MLP neurons of a small language model. Each row is named by its layer, matrix (down: output weights) and neuron, and shows model dimensions 0-191. Each number is 500 + 50 x the weight over its row's rms, rounded and kept within 0 to 999. Numbers have three digits each. A neuron's up and down rows have the sign that makes its largest values positive.
After each neuron's rows, "fires before" lists the tokens most often just after its 100 highest values on Wikipedia text that the model never trained on. A number after a token or word is its count.

L4.down134:404489542488545532420426511420445525523483412532518515442482471456430409481610529386476436496497534450501491569536584532457525514501569536462565494470519461476614526480477567389441549510449492433464528572492550488554565559481486612527482505521461428542582474427555460512536505606529501524502397505521528445427515522494529539501417520507516426535536440532486469463480508609476520565525497503525579515447410424435587603529477410481521591464474475520503512515494522458583492388465466515477553501545426483618474458500580494538406483514437492593491510488492500410470534484517512548
fires before: "s" 54, "," 10, " |" 7, "\n" 4

L21.down70:555414473600508572582455487562477486567516432492538512545476508455426519502528547501395550435490476526526487503532612569476535482470449500475544481455482583473435490540533464478551548567475507464478489544402512419513509542547551466416481558463441572488466424513446527472457496572490506532501492504528470477384482593605553431545582457545554519542518522442537480543561487499539455499574521479524417579460558531470455369428580456508527506545490507489456540534562378554554508484496587500411469533464458507499501469477442438485440593632497484651435573489488509517562440503457478524
fires before: "-" 89

L10.down59:564497457436589535540463501468395490548409512411538426477441616455470517503517539588485503457424463587440572534480617537467479416479533464483520491508554519528524479384471552521580565541427401441541552510549506451435542429547527509491563496441525603533545403495571514485539491510543444490399516504466467470511543382570490516464461528522570525527471589527533495535480520426526516502555469447547398525585511517397405424534508448594531497493438491595533528573528520529482550476520408560521544459498462462513491553511441524434484513496424484495530588460546460487475457465457529477
fires before: "," 19, " and" 18, "\n" 12, "." 8, " (" 8, "s" 8

L8.down95:532507486442420588559511502489539481496520439448484553507483510467502569432664524573435507507534570434521441544469481442538488532532497484576538459416401559518495569527480505513623565557471503446469554500509504522590544549532530480535481445481571361476464546435524387527540476487532543426479534486520561467468374551454532423478492470536461498464469407531468480540498473553557457518563450510554479571371458473551458511594457420531575556485508453444497440586526530492565405501562469419511497509471574456549432427456464505508550510555438506455496540517426473515500458414468462462
fires before: "0" 15, "7" 14, "1" 13, "3" 11, "8" 11, "9" 9

L3.down228:440492385659526504540460586493443592488480525414472530478494552584552484473524399556495504413549579422577573466464536472553509520477462474565490600521464524539540537523439490578568445532495360489501564489534503508525498496524464500580508443525541536509524462553530504470478491535462428518503478594475393474424415498566502514530479510497508467499490532457438513554505553488565436518385528518506534586427578487432584408479489525535507566547428535495500576544419425497507510432496531467511466492463536492528476482479491516557488435366487473420387478569525463485471432496588550498
fires before: "=" 88, "\n\n" 11

L21.down200:462438453422501523528452561529508481515555517532646530477550564452429512521453640499446465545502480531572519476522488530484456465546458419504483517561554567460538513497540542520514488588478486406545529449534472450565474473479440481480491455584409500542380514511425552427470482483529503528511547506461562484474404555482434560509469455533448435520511529540521521446449590552508480551474445524481528498470525499554368519466507396433548468502414486371541509530351445531454513359437559476523477395491506474500509501506524419473571505573514454553420493423527427490502502467516590492
fires before: "ed" 24, "s" 14, "d" 13, "ated" 9, "es" 4

L8.down319:441433489462448609461516491470520462528476572590536564552506575449470491442584539588525483519596517387539504505511531426477551542524478488556476427444469514453539520564498523571600620469528606361476477511503490545585524488547494465542483483495505474501492519518518337456536536511587507454492517482486504400434391402558468433499522523546468521540434576569440551527500479475538457492589510436497499487408561464541477553530460487494499519402391462468564457486578471474549487525446488457475472489433538426481385520494467435530424481540502501511453499465499494446444468452509573467
fires before: "0" 17, "3" 13, "1" 12, "8" 11, "9" 11, "7" 11

L19.down213:493514510515546520479448508422516545457466504587474520597453528531559497465482485524522493495492502529487461578488553465502510571435508554512517538494533489525482428486444507491398521412533443590561409572544544380507584556530582566554553489487474565495625459425508442526451543515485415470538558510561479493597570488472561550447518433496445447482437512457462467576503464558498521488550514482544544451401487417448501480505455423539523587506486456509499483490517501499511470432553413490446529589570421503577504554493533477578421405472448539694555545538415413578469492487506514483
fires before: "s" 82

L20.down12:459481481517431379416468467507572510483543464523503509541413466454560421556486540624536463486602442411475522513524503536430488458541501500506626408490485553500560546464547586498457476448501502441533434495445562490404507473675493425508450483503573378524462510506481506544538546515497446536494519435381413483522564410470632489487487492500552488527378491488458502534487524485518464462505511511462473478437521490524435507427567440562540507526521462450540485502549520479495488587462453514527464520490502553439448567418506485437519395510541549493425532468481518551500488634483432493
fires before: "0" 15, "1" 14, "3" 11, "6" 8, "9" 7, "7" 7

L18.down224:516428449476579493532548482497445584529512477591423535486525440489516458519515459622526528514505537509419488551486431551602419565425507551504488483445509532526536441641558512448536531542464582454504577486507397424601496493558503492621570408488479536464467489505512511428475436585488471558584556469478527427430426544473440529476449475551464503453460523478429523499516544464644465544555448561491445461490445516449466473524496518527488527590504470584494429508469527438518517469482499416463521467513446487482525532530577418428462564530501469586478458452538446486494477616405508427
fires before: "-" 52, "  " 26

L20.down144:560576481525423588523436478517529495480485489544503446459500547527454473471477463648517451498398490452521466520488594574509429499504503519532498401422447604449538540468531444535592574490505565498510467403457530505459529396510565558511435585568478440513461424491613521512601450551516510560453551568486492407596552485512508479531471597401478516553530486563495505511564490456519469547522550463530511547352511455460487544598477475607455489449530480421530474511486566469516454537523460506576480483504551498388493558484498470485453523448484527526497592478439437517418484524445463545
fires before: "3" 13, "2" 11, "0" 11, "6" 11, "1" 10

L9.down15:514526439597568479593565544424484501486458531523500438512477474555568503588492498464526464483575466300481583481570602483547513596512596443500541579499523579557552577559514539568547529452510474449523593521487452476447450531474483547465497402517491599520521474499512520560460486518437505457514533466475523402454552532513491527435538510423513475480506501516535541552519488492483454498449602507440530474505553478495522519495476522412539626458505423510433579564502481520468536546451574557452471563464532467471532502403588460430468480524504534463534475583496531376453510517494622563
fires before: "=" 96

L18.down158:541508589501541517490431474570439480507465449591492429499573523533463455484469503642404429481462444519582559573591585530519489514484508507554508570401502553520425468482513547591532442499494533473386525588466514510485516530588521559423573532480498513600543469447510557555476452531498496495571581569427626591475471554546502505473501546511539539440469567426416520520498474608509569542573513547477528525538444524527498539462460505504490481537491448506537470491527444459523499523501493544349523569539520419428558544483478522433551527534523414476504420464598432509524443506452559482
fires before: "-" 66, "act" 4

L5.down167:480401500582464471499528512459506543469464533537603450440482421484527392553454479382402473459525454426465566615501475528522608527513545461487463575472470530511543516416409455484573470448468515430444494484464511572499513448598422578598530477472560504532558437488586476515561419482398482503439444397512546491465459558534495524511487540476552511497468501488544492530537512462489476402516541560506549542476500560535524546493476513467508506505605535498474559481480455593477559301584441496533499572432490429522462428447468533534518480474508493420452504508447475424458476483449512492
fires before: "=" 100

L19.down240:500559495487483485585479486413448494411437506545583486514568501448452551501533438518458449471465478593519507591544505477520548470516464575466469474481528476454557445485462500521523495610587427508429510568523481430467490524541540500478454500455541440520502412513636635500491556487614521503520487497503386538513576533564535540363425459460521477518558569460515600506541427481455560532533553456443541476507490528515554446529449361565469511523457474557566484520517560531498544460516534485496490552486469447462530556400590519512511575490561547517490489481569545547351491476601473454
fires before: "-" 100

L15.down199:520475487488518516505524473568459481527528532465543453564575573530554486547597590726540480393489536468463463477545531490552438502536545514483473490575526508488475499451431532524557426542552528538533453458487536475502510519572404540524536581492533491537481465554508556540474370470482483480526543482498497573394473435459542555560542485488486456479538482458512433548524334540430514576529511531419477454451458477465413449480448457471464460452465484531477477496491516481557464566439548544499519485523481590460459570555538526426529513464443515296565439436501495493491500565515468534
fires before: "=" 100

L20.down265:444590541522531556443464450539504412476395520447546421454487547509545406625578588521527496576483471514550488509477501456570406486508475529445583512520518548490465543509513527539535570529485490507491516527495605555365495524633451533570494427458524504517561499532522413464524467488491527436522461512514410534527512446466557415543532505399475441546500530550501469458573546491586529465531522536563504418485521513603505525506568464498507468459452520509577458587423468551489489567541424526442527486555581479600473570508523568426570442483464395401582524527485505465528466460440518455
fires before: " to" 36, "," 26, " until" 5

L5.down313:459452555465405432409468470549560446460547505413506494547562550512489541474584515482418558532454562490494578514520526517537425500552485539522530454538529448516533440496422540587568432534489519589578439513457476394484514549340477506453491424522424413497472540502537484503454535562513448547513518445583462521558490578444534472487604567508449503517460581457498481397467516415509484504447540554485526431521495517489479465448576439461513472395418436530541511563418591488481472626495485547544458482575439543555512497594543524463531476529530529411480482509472469533433544480493569584
fires before: "=" 45, "i" 6

L3.down299:427468500462534466447555487578513474491500552490519513544483547469445548563471424389553488615522463425482527575498389489478454466556558470472497466579393543501547460481482384530455492529580584473497537598489553469503576535382528529462540461437457518485440536596447459494562515574491581523539449501559461464479527381562472498523467600528519490562562456522506530447485559549447532455435455591576494468533501481500498458472528466522602506439448466493523540505629431495434520484466509517511536365465484533485401502524443521544585485443586570458454486492489479463492442430492466550
fires before: "." 77

L10.down73:468522414473458511463477462457530492497520550601507486529512462499443472503487442388436551479460545503443444493507540550539412551489464459589506431391458496562460414442496397471563477559522508577467555541480506465413568450473481518493468523488456501433478421458482415574474391551492578492571500486505475464533463542554513481556597454385587534465454499469568546466524461481598506455598462417373547486561517562468406497553539498480513553479505449440528555420436510516489499541446548429584572433564575439492541457505482515527451497524526512434448548618450488498549535513435501479
fires before: " by" 34, "=" 7, ")" 6, ":" 5

L14.down12:430475442642508514569562538515477537477511486534508430450526496548442495463564390568538562504550576412543601548538550540562536531466420563493525528501524541567495476423484462573484470469448462542512473521497542491506466521483495490665511515484577485474604445451553555479460502528463563440453373574479543475431429520624466544509542500528523521525469542499457605526532502433473503478453476605574568578511516441500501539482420433508466568494430520565493482455446416531518501376460510495538513506513516470524538482446514556536493521467477457424421458513502439463451517603606496552
fires before: "=" 100

L20.down199:485455541497532513549459551541505467451476465546571501542478554447505480525370495565532418460519523505571508475543489463546550490568544401424556503479477525582523489494475498586602501469563445377477563491516439555431461540520532516561556410499506434562453523524529452505512499556511497546487545593456519472535528509469447379430445501475418546610523489503480448488480450480569527469550459617562527517551495451494463562537470424453515528509535518532509400543568568485532504492545498573465552470454473551509513407527465400475531586519505463289433470516502535389528461507509513571
fires before: "=" 40, " to" 14, "," 11, "." 4

L15.down177:528476435504518515418566486569467513479504433615475435508525483497602490484463407605545454478504501555526523478542437517503537512582453472468435506532498472547454524464513476506503569593451599442454554446367521582561469545558431473456496536582538478507453514554528521454514435439541450496424430472547477434537565365548462472455393501444543549558564546456421563560601448515500410552487400440502594559521561471531492580384519530530471466518525481391469547526518508558470524561504453506519522400513496502519510488549457462513481448540515479580437527523423547538504517498475455529
fires before: "e" 19, "y" 12, "ing" 12, "er" 11, "ist" 7, "ed" 6

L9.down336:435451536428514529409493526491492412382423501600510522431533550438489499521491398505514579544425490518537465553419478460369434466529527441507445469516488508472424507576540551603458526480589480509535632444499553510455547498566461494495415541413517554495469506467547524403452564537540527497411511486513505474480556428396553373497512494539445538563507471416472495463455544526490514561524539522564534545615489510496465480490436518401507510514527442532488473518519581552466420511513451501518579401434538450473572503554439460534517501533572486484540570481451557427482469536452427497
fires before: "." 52, "uit" 4, "e" 4

L13.down134:497459553502477571504374569501529421484454422420478546630441522563600388480517557536522522485521525471494540516434464387491482429672517538487483487494573583547538491552494505480536535509460525564531488500511439511506554549444492501503438567533493497494525441506526534563496398495499421493486502523492396512490441510496443466461398589514539463514532536545427540453465503485543378515487508586451456500455509485435429418596419421538471491536433486583484471497387500547536446556453482587595543429476517507459478492555483536562448516489519565445463513460480517507436535453517569555
fires before: "=" 47, "N" 5, "\n" 5, "ing" 4

L16.down41:505540428369510526468517582526464433560492412414432608490520471463451527482488506640481465403490522437479559452450471476481522537485491528530511511540571459434508554529464499556410479522523449518511569463514372485450527515461480398461552519434566592442443557499527546496464550493462450509470503536467531585529469546458428470379516462595488504556476560516532513438535557438474530577425366542511475511546499482601491515513515592518507539505467462490496542559408495565453508484556496558588503470475424448514572535509433467466572436496430570431578465509562467432516537521453540468
fires before: "|" 100

L21.down290:505381552456528636458427487467515477441485443479515492444472507489500580584447428649571568532473465561537571357446520564477512476605511517491605416521408484509449483490445479559487501490475504449509478515514503444457519438402502487445485575470500523531569434471462478615476536597491509476426514531510546461534481514473477498521394557572455533537458496468515516552603558516547497506468549439584453529475478516484526551534498562404547567413463526574544494521471513491563593501491465567442506486491492421585452436523473527418562489547474496459590529561474440516518456559505495521
fires before: "," 65, "." 8, " of" 5, " and" 4

L17.down74:482414485552565407498517456466485515439472495498545589441488538529489486488406446554493519453504549570465508499444489516538495463511369490497548524445558638530481602589473545541465517484535541426498460544439504469454556582557556532441590498574523538474552452540517475514465495511579483520572516493523517504392518514483543507500543523513454486510527498462439562398534425473603490554471480436437483418456534487473508553492473466499468486516459453525460528502428528503491492487430451530470521535519563500487517576582516384546540565652424454636557456512483590440517489505470580340
fires before: "-" 89